From a checkpoint of a small transformer trained on Wikipedia.
Size: width 640, MLP 1728 SwiGLU.
Architecture: RMSNorm before each block, rotary positions, biases on query, key and value.
Training: 955M tokens, 7283 steps.
MLP neurons of a small language model. Each row is named by its layer, matrix (gate and up: input weights) and neuron, and shows model dimensions 544-639. Each number is 128 + 24 x the weight over its row's rms, rounded and kept within 0 to 255. Numbers have three digits each. A neuron's up and down rows have the sign that makes its largest values positive.
After each neuron's rows, "fires on" lists the tokens most often at its 100 highest values on Wikipedia text that the model never trained on.

L3.gate1708:140145058187142123122119126166160109104119122107137141142104106086151142176145121189126157127085094144083140108112067129130125135101108143133183079138129145123118086159114120142098135109123146126090140122127137119174128074180159161142114106138125097115124089121161132114101107086151106127
L3.up1708:118135113147113114135126129132137100134149149108104145091179104108114107131115147100124119089146115119107141109131126155106153128142112075155142124154110121132129120110168147099101112136134144144117127157132140166148130136118142138165140136164132126127109113134126118141142103133129128184
fires on: ";", ":", " U.S.", "o.", "1."

L2.gate328:135135137066119163131134149126097072133154113138080171127132148120107115115143124119087143137138159101133133148075100134141118130155158161120120183110092105121132143123150147147122189153116124140119138106139165128151118128123092139121123151149109119128108149074126150165139124107141148119
L2.up328:111134139125142109160123135171106172133153133164114139159084070076123099119130155129120127116087143179180161079154138167119101143110131083102120128127174153141134146101119089124122114107117141120122110119094121096122125153119155096165144173106161122130168099151135134113118110095084109090
fires on: "2", "5", ".0", ".3", "astic", "3"

L4.gate692:116139133122093072134158122174103146134148108107111189137132131097137125119128088122129132119152142140131114151114147138131096136070125133136151124148092124161105104166105140178109147124143140157131139132130138121135126140136085135150147160078103093104149134124154106129106111079134111159
L4.up692:091116134115094099133132122136057121105157084153133195144103139101163096149132094122123119177117147090170104096158171154141111142097140140135103118153155091092133092146133135135103103115125133139127122124127139123100111109132138127156143135096097124110120137143174110131112126130125082120
fires on: " |", "ied", " at", "um"

L4.gate920:141124166131109126135143149129162142131096120154113092138109125118084132078135127161098153115150118159093129122082131157122138165148100126116132104143151145132150165125137171156149117144133112113102123147093142146107128135121129208176153124144120112145112148156101115114115151141091086170
L4.up920:109138114126124134170162118124135130102117136080168107175085125095096103125109114121145173142119149161132093110130098169129101130124151138108168126133145125145154136139190105157134147115124135123103150128104135153112110136120143183122142133168093156099073103138137129137135157115134124128
fires on: "\n"

L4.gate128:075088170137121118128148132106145112114119104099087065138195092121144146109141123105112123107084166116121129166138119119152121131133133113152119165137126132118112132150106179145132142105146114158135142143133140109105196135092111142132111175160092096092095127182139119105154111149078144100
L4.up128:109088144077133135115137120099137129097125132119166088160167093153153120157152095106133145119113133085127106140081130100152129088092120100137105143118128143143137143148132124122103104088083124137127085113122146125115128100087133121160125195165132168133067162132118123138142109179084123121
fires on: " |", "|", " 0;"

L4.gate415:121130121167093137115163151129139138132138136125138149154136147107120150135100131134078120143131136162099145156095124096120145115124113095130141124116117135169122141141137125104159137123142175138117091178124139105127125145132135079134098137114123108157160135147131124067128148136109158155
L4.up415:142158140132111115106118117111143167119098138156149130115093084099138088130113163090101107114129110101091107087121130171115166161140140118108163135147150148108154151125144095102112092139125147162094121108109162108172138167128138147120109118103127145145153095096157111080115154093132171124
fires on: "B", " (B", "b", " (b", " \"B", "-b"

L4.gate1157:124126134136124143150139113126163146147162111140081065087149119123137135130130106138100137089151135117110133134137108157126154115122135115119148122141152117142121115139160148132121118117127111145139120114134145171094127099123129161128108117141120103112161163093138122073131117114155108134
L4.up1157:129114123128117114125134112114137095103150147117095120112143135149092131149134120102120122145151117123135100127111145164108128142120127113124120076122140135089142101103167097112146184126176143143127103149152137107104169133123150140113102066158118129111127191119113164169114113170159162145
fires on: "\n", "|"

L4.gate1046:102090102108123148117124125146136152162148122095099174142063120129084173099109159108151138086144112097113155138096121120079080116116136128114121109137103158130122137134140145097103120138171167129144125166133134114096107179094111138146150120136158117116158120165120109089139056092116128115
L4.up1046:128118121110112134167160141118130141141158099090149107120126115142102094148117119133168121123154163144102140077109171129121148125168178120097115097107144163127137146148168115112110150119129161126125132145146155102148160137182116162177141106130131110159157071148124135132096136132138137182
fires on: " |", " of", " de", " over"

L4.gate1259:093105138145114139156096194103123156116160141143152128101130134135144142062143166156128134099139091177109160111106107098102125073098117124138120112070128124161098111150093127093119127119164122127110096143107153161109158136124121145122139116105113069112116151155124109119135127115142105129
L4.up1259:143130146127061141165127176092177138118129144129150166091139112085150101144091099143138114082107109083150139081124118138144107125124134113117121148113130113133080127148163114064176105143153116110138111131094148113142131154107144122155102119099121145095144165139149111139099137125134122149
fires on: ".", " N.", " S.", " K.", " M.", " J."

L4.gate1443:134115146122140159168132176150111175157118120125111138130127096160122119157117154166111140126121144131162137125162108135113139136113153104141122067134152138124098147143142188169166155129098130093156134157095136119130123146105134135089150108115101082168130133122117125111109143124163126113
L4.up1443:148083139103087108106138132117152141128106145110121130183130094129181102153111137160143136071138127138091105136179141124104100167109148104095090122126129135059154112149137147190117120132114140094152163105162164079157124157168111139079177126117116089129136097120121091157121166108143154115
fires on: "-", " where"

L4.gate1054:145167152133134129119142177112165128173190134147103126120112127114140133141119105168148125110121105171135147143157089098102115098117077093111115099119109157162118132135096132097104152137123133151140133147107132137104088158114131168095126118148116093128108107144144088095097114084126173135
L4.up1054:113174132095140151101147138106159135135154139100124119161146130133099136160105111116135174122149141127106132149103069149092144165147130159077132095158112140130122060155065136140106095143145125156123158160138150145093050120146135112142104112153167122111143093115152109144123104127109121109
fires on: "-", " -", "–", " ", "—", " –"

L3.gate493:141140148181105113143178096119170150153126156073114098192164091122114151153124142132102156091120137183131157161050125122122093150123104090109116102149132133119106130107116140122130153140148157128131106151125148150130174162114107162133150144137125151145099121126105119120118110105118155109
L3.up493:123137116125112117113121100116155140124116146113130130174136092117136140135154160144152116108123109136163091161121125107133108154131093136098068147137165131111114120128191111135126134099124126142125109147139118136159140161178139146092148127163141140146146166127109121105122138112129136123
fires on: "\n", "ts", "^{", " ^{"

L4.gate125:090135135179093102147147114124149105154138164104124070117117075126096154126119138123156133126119102147147122138068066128130045096088127140119185103097136103137112135123129144105111174110150095139141164139113133156089134131084105125130100098142127142106146136128122163122124135083140121149
L4.up125:111107123113150159124150138155095147120100142147107095147105160120151128088125114118107138078158090081145126080134133131140155124147139148154119096127107111144104112108085138132111102115146130161177134184161162104132139167132165105132135134155124139146067161123127107122151143086123119078
fires on: "\n", "–0"

L4.gate1242:130108062150139158100139157155138137152136129130117141145135109102058170111122155122137153146121137163070157127119102123145120130086157129120104073146135131100147120154148131135136102145127141117125117117114141137140144125109171141106100093128113093093112107151176114108108114089141115112
L4.up1242:155123097127103139111115137146128152131100121146103185184130155108126114159158127109142138115111135109111169117117152150180164142152149129120128121133132127107149144178128121169136143156142144099136110129151143122125138142111131125114115102128114162111160136130129123132156140113140108118
fires on: ":", "s:", " from", ";", "ation:", "ology"

L4.gate1120:089111173191112124146172142125106135136097140113140091111147115145132147158125132123139148103134149136090181125115147123114150121119094112139147087151124103166112160120126117101150099163119144119127113150124117137118121158095098126113112154122123120118133096130077121125072176102128114142
L4.up1120:087093108149151170109130109146095119084136107129137139131126101155167160116120111133141105150132137124126131132115127145132117186084148089170154114109108156110133189144110095100124136128202082144122118114111131086131153128118129104125178166139073177115134168127152154100149154124105135101
fires on: "|", " 0", " |", "-19", "–19", " (19"

L4.gate684:119118131143095146137112130137129134149125152125081093116117081123147180120161131113141144140167166143110148102080052109141110123119112129144144146149102152120100143128146153144158104168136117082082120154110107149148120115141164167117158107117149098098151177131164104157110132141116127136
L4.up684:094099084143126109151158130136127133114139155139121109162128092150157127165098084140129125114139139112120127117129119154132085118108094101130120085119188154124154168124115098112141164110150110169131134155150178136119140158123150127167160126112121111089108131140135167130122110113099112090
fires on: "\n", " |"

L3.gate1490:098109153129149131121120109105112133131115127134115108138151163086126143100110136121126150101133101137158130155122089154112133113127106128169127116123107118108089107138092118111098123147140119105101151121134139158140127115125144129123155137144117083133148153077126125119174159157119108145
L3.up1490:118118128156119108144131135147158160134131092132117141108156146139148126118149133103114113134180106123100143119120108135141129109159103122119096109134119154170140109133139156145151111112123127093126157158173141080140097144155137122117123136144119113134134150101137111142076142135125120104
fires on: " |", " 0;", " 1;", " 2;", ";"

L4.gate514:103131152139158133125106149158142139123192130128097159150161135155131145096137153152141129050158122153109135155074122126156078125110121133152120140119099092171131125138113148108147110109121153122148069156151150154138115093136141142162143109121138152161163134146150169100173140151108143110
L4.up514:132166138138095142131107143132142105147141110144161096135146133146129161133118127108164116092166119120091114152118109139109118134154120096116119116096098125178150147130151129080169121159100128112141097184142133121146109097091126098105114106130043156172131177134119134134091115199120163143
fires on: " |", ";", " 4;", " 3;"

L4.gate984:106084123172151178147094144134117134136140129139127137126151131126143105112117151163139180147132089139120099132109112133116143111078113165105148107085118162137156128160097138107102135144148101119148093098108139123121146142134129134187088180101101105136124101156151106115090151127125134135
L4.up984:136093137158127161135128130111102120146144122114153146158130126127170110121176159164105118148118119128121140107110155134152156123097117157106133122099108183151156084109099099100082158122125140115165129091159109117134099097141144138153095132112152132093129083137140136125127140158157150146
fires on: "an", " K", "im", "ian", "al"

L3.gate1224:145153088128121116138141137120126149140116172095141141141065097191103123127147124169166174126122126111150113117116105149121112109106151137117149110122143125114107135142112120100110095164081149128104118149128131135151147106154175147100113134146087146163112103142165088134119107110132120099
L3.up1224:115135118132107125140127126173095158143139111153090139130140119085120117159086105107113131126071173101153121102114159109168130179094134167106092167096165125129113143122134118122147144122100093128183131101137125128082136093163069134150116121136094142132126113106111146127163149123120116129
fires on: " there", "-", " Tah", " There", "ück", " FC"

L2.gate190:121157160140105164111133153155144156140095138119138088106133087098144202072133151126110133134118104138152090118083124162155105104122127096146111113123102131122142131151150162136112105121138131091118113137115130165103131154107183162168131127127102086114121155135128121080092133121150149159
L2.up190:110120165143069101136164101100202071112131157132138087147116122156135151126104152120117159086102115157092118110106094111081140135168149096138138084154147139128086183110105143123093136099111122099127120183133153134113098155130121162138147131170151125137102125130141171149139090169140104149
fires on: "\n"

L3.gate165:129109124122089156132120089097140100123147122187125091090100133144086182159124132131115154162136170144110138109151084131114122176129119143118121153130158078135146156102145131100116111123141141120116153119116120110084087110117146127109146145132128142118155161130105148153149144138115173102
L3.up165:088138172140131067114139125090116128132165151161157105149129157099111130099137139135119135108177099109145152112103111154131156147132123133155128131112121118126116137103098149101113065171108109125143127153136134136081144147106111132130099164145141116159166159130114143086101113163112099104
fires on: " pl", " %", " 100.00", " 100.00%", "-3"

L4.gate1533:108098143132126119154136077125127163130155154124151154134144169101125121104136139122075077121087161098148118129109139144110143081159119115144086096134097102115178142169128139086122135120149156167062095139134112139083165124094074058162136155124096135097136103151100132153124096117108154122
L4.up1533:131136115151143180140137088174151140142146109107143107099138113105106115149096125121085134152102159083105119179104100121121141108125113098140134121129130149135148110139123108120130105092062208116104138144062137116107076153124150149134146143121132155151137145103118101114126132096146143100
fires on: " |", "|", " 100", "an"

L3.gate438:124093103203140097153156172093152096128194098176131111187128122131144136105056119142132081103137101131123121106163137112147120128137152143106149108100146112130128174097106165102145115151161137101124113126173170165120171097138134155136148107116095119150115136162152132151134108108109132119
L3.up438:089123145166122142144142150116184142121143148105152124115161114086095117161147106146138153115138128148160106133108147134134106084101129104129163112120085146118134106197096148108161159167148142118141109125137121148134122109115142159138131091140106122105121123117158090138079131142143145144
fires on: "-", " |"

L4.gate27:114168145122124103132173148121132124168135130122160100137123112129109135122097154122086138141137116145152121128074144158087096141152140168134145135107079084091126160148112125102110143117105103127149113190120130117145143156149108119170135127132087096101113154127139160144130154162135089113
L4.up27:095087112118129087125151153157102159107123143099148105126108074143130166146130136124162123078110087121127127110158136138122110119158157098125128102106152128163132147154145107120110151095111071146155132139147144116159111147136144104144109121152179147130134152114143114129123099058132175155
fires on: "\n", " (S", "|", " left", "ed"

L4.gate256:120125141138160077141120118144143140160165093155169149144095067182111133099141153158103090113150113106132127142087104140147101098067082128172117119121096104179136103134122149132112095103103129116130133142141133144142106159141091124118102146149134165117140104114172151123114131148119162107
L4.up256:130138192109146101130121142134147098109144130119110064135147096164110128145125133118161094140156162090078094100110154114134122117097146125150096117123148095146092115148087133087137152150142174128110135151116161159098086159113119095114101147122138142136116132143155176118104173157150132132
fires on: " |", " /", " 4;", "por"

L4.gate802:081090104155140120145126148190087201145117141156139151102115138152131106120099128118096115125178104152188126102098129148119096145138115141146139141105111181119114144158118146088143146125118118165119131128134118080120161117112107113119103161113121153144152131106109152145122135172153139135
L4.up802:169120142081089133115153131124128129117093115120111140127123116139123113142123099128119160119131110149116120149102125162124127136134085120113132126130126165104106158173136125139112143119088129128133116102131146127100156147175094128089096123141126166143146135144144150132105123147162130132
fires on: " |", ":", "|", "re"

L4.gate260:079117165145135117176161150201142153151137137148116107149125088133113119095100131100094116096104170127101111181127102129128066100102121101180133100140167115126133155130124171134158116105127165160111108127092140147113128118125091121122142130153132067124164105152150142078100094161115143120
L4.up260:114138117121147146166106155167122126171163163136134106165094091136124113126140157092101158120086154114142110140130092124097096157131140093146116093158170104096151105150142134166127094109159138174143085143110131117112124154144122108114127143147121101114153122108172135120119124155141112104
fires on: " |", "\n", "er", "ab", "ir", " /"

L4.gate1712:102120127132150097147167113141153178173162123129165109169134088118101114105104125134141143107163089123140154107112138132095107157148150153157122087131105131099118103176109129136093104176122171117147134109157162165138113112144128192134113123156157093132135126160131070146101134130145113135
L4.up1712:161142135183178121149120109105094125114109128129142114135063099125160132151134094153102112125102138153089117122134152106075138117126149093146130111101116133136089105142133120136121132139097114127155118158119111144116112113114111129168112112110134123177121082146119102157134124114113148151
fires on: "-"

L4.gate291:121113107175087152082144142129126170140124143134116127123134113116150122088126130131074168126115130143155114139104138118094135136140104110094117121104125155101118131145167038104107110119099177165092113162120095104105083132144176121129149135162160145143131134097131075149141122127108161164
L4.up291:123131114108176152132154135143147126116162112087123117092116108149140097134119166167164120095134142133152118114156110126108114176145142130099156105093117143158141153164142183143127151144144130108157104133116142142109095095111073154133129110113122120141100094133087138114138137134130100134
fires on: "\n", " |", ":", " Label:"

L4.gate422:134158186152172134128119165132146122123108140090071126176097096168165126107118110118154127145092149142112148112108165147123103117130132143135135077160091112139116130127155209115134115167099140104101171139128105114128119115122165116133103095146089091137089106118144147100133117130111127102
L4.up422:139124127123103099110193127150205146156136114127144150158150113153080140150116135135147134136131100137114096144133107130089110099124098105150144071120118144112140159125133090128136136127149148132145107143110162181109149176088093142157143094146169113105127123128215124141120117144103149144
fires on: "\n"

L4.gate1069:135145126165136156090143117126177149156121141132119124148151091106078145117101147119154156127140128165061145155126134112143124106127109111122186088146112126131136124123108141109151107148110188098134133145128127130132105088125158140086118091148154104138106138137150104105093119122202146088
L4.up1069:132118135104112125113152123127145141131128138141126137117145146115152164142121119131142118167110112084160117123105127132103080120149115082136074114131125139128130109120108096148157103142119142148101098144135135106114134154123168093124122160110147157152117135122085128127145133136153128173
fires on: " |", " studio", " ==", "ium"

L3.gate1722:121153110152162147105110089151132111131145135107158096155113125114135119133163115134137142117133135183127140128103120133140158128120162122105171062157097104108119093136106113145167115108150115099158131125117092138147142127135129167132119097114121111137138085172153081111114095096146108144
L3.up1722:117089129116143094122170163101140141105136069112134132087116145129168130138124114183131106129147165121102093128162118063108109141106103115105117126086123112123136159123165141103166117155116115134160114136143158088125126124171127148106125141094142120167127126133132079125118178111149155104
fires on: "-"

L4.gate675:135186129126129119130141125106126070110151138105106084125141087145141141151118138144114178131139123137115134112112115085121094164153097127150117130140142130124132148149112120124154101134092168121091103129121124097183097122112138119108150103103080112181091099149075143124111088149129081188
L4.up675:130108106154104127148137132171145119121128146122120112143145115109126103123089122086157138135067163188162162095105118086087168095123143132134094151154110096114108106142131134092142120107128144119130176150108123124162117124143125133068096088136145084147136136079130138116097150120134183124
fires on: " work", " working", "ise", " worked", "ord"

L3.gate1704:144129064176136106095159129137123123138137101121136116155084135135128115123101124098099108136114150133147132170088105067124133187103113103107120125129122142132142132101114138145092088108142144161122121118099103116165127094103143096116098112143159100141142136121145107122110122078131156128
L3.up1704:095142112177154143116126116096124148124142124136167129109128078145156141137137157131138137125135109149128130129123117143091095163135146140180148151097098121142106136090146161146142165140157118116122154097152103162115132115154103176122132120139143126158181115135167105095138141165091171081
fires on: "-", "\n", "in"

L4.gate1148:106094182089165119138104120159083134090139116153125142106161108152138129101140127106143094112153143159105152116121128143138126138138108126153147139107102140118120138140139145106131108098124093158121150145132146120098142150093108104126125116144138145133173153160142123162147155140085132105
L4.up1148:120130091152144155121132145134138117140122137122128076108125133144114143149143158140136126111119161156139128140119170114152128148115195142092182140137092128114128138123113121097148171162132161152155115100120097136131184106102176172099151087162185080105123125098114149116185155109131115129
fires on: "-", "-19", " 100", "–19", " 0;", ")"

L4.gate1613:089126132143122111132136132148142131147108134114117100146119101105141141135121147122103148079143144139085124154089122180120135108139121109098110125162164163108102168107151114118117068131131120113134144170109113117115133149133117142096132165164143174109121130159177160131138113100085168159
L4.up1613:143163145127149138112127113104162138128155134049089085129124111123125129133122105103123145161127125129144143120161130114133193133166137167077150133158125154109103148112132138169078115130124146116118137130139126114169147105146097121119102164123115139124110139129121153104127061122139122109
fires on: "\n"

L4.gate1107:082122118103125138113145134137123168148092163116153132131105120107103162087120124165084111120135131129132158133094145147123200143081119153129153091157161125134152124130163128118150141117149099158121110100110135136113119112107142119119120084167079088115138120149109126070122127162142127134
L4.up1107:110095140131117162101150112118115156147127133107173154139112108134183120111132118116106109102089131124110134120169125142144172164131105195113156085100153157111099123145129090119109102124132097159140151130155145134124145146132098111121064157156087077130133116153122112114148148124107137087
fires on: "|", "–6", "B", "b", "–8"

L4.gate757:129080116137187124106147132107114115171128109137122166136133162169136155131137135132156087100098129126105138181151092124113078074110174146075126127113137145142153135103158108130127135131117185127129068144145127164087102153120106159106133152098169144091134127120141137106142115094117116124
L4.up757:149142138124095100131128138158139131106100157149162112112124097120157143120142113132134099121183106115123127120113128099091122119132199083158121106082123117131140101099100132128164117174144118096108143185157115107116157125108131157149128165114148091149081101106128124137123155176123111129
fires on: " |", " play", " first"

L4.gate258:118138095131096155123143113139171171091113125157082085111173181128108137118130118113148121108148107142150170096136124171139115137121065131145097143155131102136134124120089125145107137133152170131125135130146181096101128093123127169102129123180110113141099124131135110117116139139134180137
L4.up258:147140089122096121081118118116107121153126141093125129153167128137120153119168108097099121132100165124156148158120158128127149106111127124168117135099132130107137133150182109141130172115120123127168153076138087162089172138115163164155151100137110104115112163157125112118155115149118163146
fires on: " In", " At", " As", "In"

L4.gate482:114140096160141113175134117154163133135158130092119142151129091142126103122102162118154114111138096109122143159149127095121112119107111073137156120154087134143082127163137127143075119131145173129096135141133173148128116115093116089184113135100128131099137093145140127127137150105125110123
L4.up482:121123140145111130141101131140132109126130118147118136168134103136119094142118124075164113136093109094114138130151132077153125101124134125113124146099116130152099144139121150144112112132138176142134127147119164126161156102099160158144131127128160151119153074136142148135168143103141123105
fires on: " |", "ad", " 23", " 18"

L4.gate442:121146121101112157181105141123111154114142127121090143115157126122127101141117136183123128114120130120121131169114136167122136147130121134120110093140138136149145148177136118132105103132152159087145129118121151164110162126119172153162129152129110112107139158120116147125119123068130152175
L4.up442:125163100088126110187110154114143140091110096091067131097145113159152143137148154132158146121115096141088118093141137146146092160133134145099083107106131136095135123142148127103159107117153127065170096135185119062115150090131123115132122124140116119137135116109101122156066176120150135157
fires on: "|", " to", "In", "-", " 20"

L2.gate1249:130117136138164149094151149151139128163132160102079120139137119140138136118133093137133145143131150138136148128117104154124096135091154099118129135139101140118165113142119150151129111136119187103124130114115133110106112160136119148099077092135145135156078126131145114103137103125078134093
L2.up1249:108135127148110100105185165087157176176134109087118120137150107178179104139107103122104122164095134104121125156109154140126108089095158123068123120109147130148140156140097144146105128133143132163134129171173129133110115148145154149091072099103113170120144040122142129118130136117136163086
fires on: "\n", " /", " ", " (", " -", " –"

L2.gate1210:085132117190111146126142131126104119135143126112131138126136084166098169145148167112122111141151121099167123114123102135146110158107135101131130118138125170149134136128136131100134131169135131133164171158119136147136163140131139165105124103143131121129126143125100072072118113125118123146
L2.up1210:120145119173100093173126126122113130103131148113128112091094140153084109119131136107104091158159122131147103140139171124100143141128144141157108116120159112156100105127131141097117137124147118175163085113147140141147136152134141127123164099176166106107077147131103182142162154132090133112
fires on: "\"", " Loss", "\n", " fo", " DF", " Love\""

L4.gate138:108121114142119144055089113134135125126157126124130169138145129119136146130122105109095161120148081157150132135117098160145106128147128082123134138165133130128065135114145167160100149133134122141112145091137155130125131125131132157137123151145112107152142117123126132121139134115105135141
L4.up138:131105136129130114104093084156141098118151102125128158147106160138131102104156127132113096153143132115130116138126101138155116144133137125138084162144110150133133125118119140150110123147153104100127116120146151115161091102128138140148115133128125183136105142154141116136132170145121162129
fires on: " |", " 8;"

L4.gate1203:102163159136111114106155138099091138135126156092146145112094108095117148101142133132134077120151113133098187144099135127118118163090126144113118092094149122124080114136099118110167116126122155156135113120129159105146129124110145125094118160125116092177184081152105161122077134158160151157
L4.up1203:123101106127128106127146126116111073101071122144134155116092101157104116125101120144141114151118155139162136135113135096116122115124112156103104125110117123113163130134115101107128112131125124177052160143148119131124109109096153140114142099143108086113154144124153140177116126173179112155
fires on: "I", "D", "s", "|", "V"

L4.gate1221:112096111109147101109137115156182152175157144117099119121112088149094126125121094137122154096113100123091131146138144158069131130125142130115136080168132077154167159150104154109100163127134135141102127153119124124110095117087105120150122109153126112128134145178128122144148108116135187079
L4.up1221:136144103131162080146097132151118136102144113127152128121119099131149109159138118150173130117094156118134142095151118113124138148083129156149110118129093089130154162082173105092115112163115111122094149100143058123148119086119137126090098118141153122145195145131148123162114117192121130143
fires on: "\n", "|", "-", " |"

L2.gate612:128187147138124103137162124068135138139091157121153147094134092108116144103110162167125155098134103112108128142111129135086093131158142158132108127185152182156086175108106134134138140141119156145136103110110167144131129129096118172133119132113150149121136102117102126108136091119145162154
L2.up612:101126099082151135085144114120130160091173115163119179164134101141113135153143104126143141122122103109138136116132142156075092101166148101084153143102130143133150140154137159141119118112166087131110090115131110113139131150127149138122153086114161125123135139149126120137131103092124151125
fires on: ";", " at", " in", " La", " within", "\n"

L3.gate1520:120167097136130138145103124169129127130137139162051185121157157115147113094149132141099153132095088094137158070091131178135109095100130094147154136134112124099119122122133092109103124097132096169125137099117105090128110117146145148123155083174119160150150152120141106110141083085090118120
L3.up1520:141134124122136132158136126160165135116113133174113172144121097159150160159127154091117099146156137135118131150099142134113147108137144121112140108099149157165104140116128090146133149177135150139145184140147080107126126149097128097123174132135135110113189138101137092087137145118163143152
fires on: " f", " F", "f", "F", "-f", " \"F"

L3.gate741:121146107101114133111124106128116128144101129101115124139147131110135132090127117180139132147117119133127157132129138114166086131089127111129140131125107101130115123146119132149096147123138189156115121122141103158145108101151123131118138143138103132108159127132095131134129099101122099167
L3.up741:151154104162134133136116152101108109149103126094147117131136129184127128099144119150126135129139110096110113128107096116099072146114142198102116124122121116127169122137060107182142148125154137094104138127145145175129123115168157136162143114118121097127110139161090082129167149087183152151
fires on: " |", " +", "43"

L4.gate968:127159121119127141114112150138140099159151103078089124148121097102115146076084135121139101139096102165095180162088108129101141109090173089145149150169104132134086109104104142122129130159131154102121118147140157146142111134138160170111123116149137118133149092143143147119085113101125119168
L4.up968:135166124122138159112148138143134116154117084112103145136143170128123155088119101134159103147147110121095210120095095105114147117136169123103087144162092127138147129130110116167148095158116181118089144119079149136140123130099135181134148083135155119123118090113132125114133106099179143154
fires on: " |", " is", "ers"

L3.gate1069:107162133138120101119138122126114134129151160097144130137098103140133130126103160100118098122143108132107130115085155162128136138137128170123123113120106156145131144121102151070104078095111161115150099138113124090102166159101129089146092159153101137137122139122113151143104085156148155166
L3.up1069:120138125107127153143127115167123159162125106134084151122113159169128156168190096137162134139169149165142130126155160128139147108161128150110163145140097168151145155153109096144116116126128112149144134135184133159092130096100112109137140119113120126103146151125086163133107112088126131127
fires on: "\n", "|", " medal"

L4.gate1628:107088130183070146143141120101127144117164133186129135167104141131107166141150120114114126111154176175106121155123079107121110105062086106150136109118106129106112148141090120114132133161125148119104175098101114152110151148130106105121108113161133106120141140138127097125131121133067147123
L4.up1628:164140161130116111130143097141132136139147090135111109144184151157149130143132130118099118177129199145169134105091121124129123112161128133100165147134141179147150127164165139142088106085148146145099131125163145104076120169155137096154150118092140112123121145155135130093122107095096173083
fires on: " |", "|"

L3.gate1367:145153124112162121119139136113088145104182090106107073141159101153129110107139124134118087085144129146116157095122149105103138144108119144106154135141137143116104118137149149168127156131187139110154149156130108141132140123142124157137122127120117095120138121121121134105132150107110154146
L3.up1367:121162142164128099123154096114144163119136155119131092121136124113128107114129105123113139114087107143139112154133112133091130121094124127128149105142122166122075118135148150094103129120136146104117132166150128168141099114174152132132151123128131131137125095128158086130114133123138109137
fires on: "-"

L3.gate327:104088138140132158085115188165135166138130123118120130153135111145140112126150075162101128158081158154110149105108099112128131128146115089109138112127134158128134171114172106198159158116126149152154110140096074132146128153162136135119132114099125068092108123087140123130134123115065113109
L3.up327:122120123109148137157132122137117142149132116104137128146123143163128103166136080113122145160121114143104108130160128121090160149121113094131137125155116149116104119157110123164156140130102134127109150158159121097157128109128107156088134085136124103147129122090113140148108133123145106134
fires on: "\n", "ft", "se", "u", "-"

L4.gate1361:149102123131143117103112110188150084123137119063094119131121103100120133118087109123142154101156113085100142117073120153092098119130157118114176091128102124157098124164129142148122124108133145134072130110103177146139139116171148144138109120120131141172102140143119140127085092134136154131
L4.up1361:131149118123156106098108133108116144139137099068148116134135159107142117135086133092118133132139141116110122121123164120133141118133117134129149130149153108139138121128125133137117095109143170100141165102153144162159097120130091124166096119142132087125157108099126144129152086124145151129
fires on: ")", ",", ",000", " |", " 7"

L4.gate353:096079156159105129152130148136132167129123136139115139104162124077149121114118123136113140103131135152113134139117129109138127121099139089101093163127145165134132148093098122168110122091125165105108130093089185120108143161093146130133140145130127111135140081122142157112151124157088151118
L4.up353:107076103076118153119132088120123163106143133144150127144149120153118126117172084088086119089130179158154111155131114104141151104114116147105111157131137120116181132115116116145119085123158113089123126096113139108137110147162131140112101101113147159125127113082173122128171138139097117119
fires on: "\n", " |", "\n ", "==="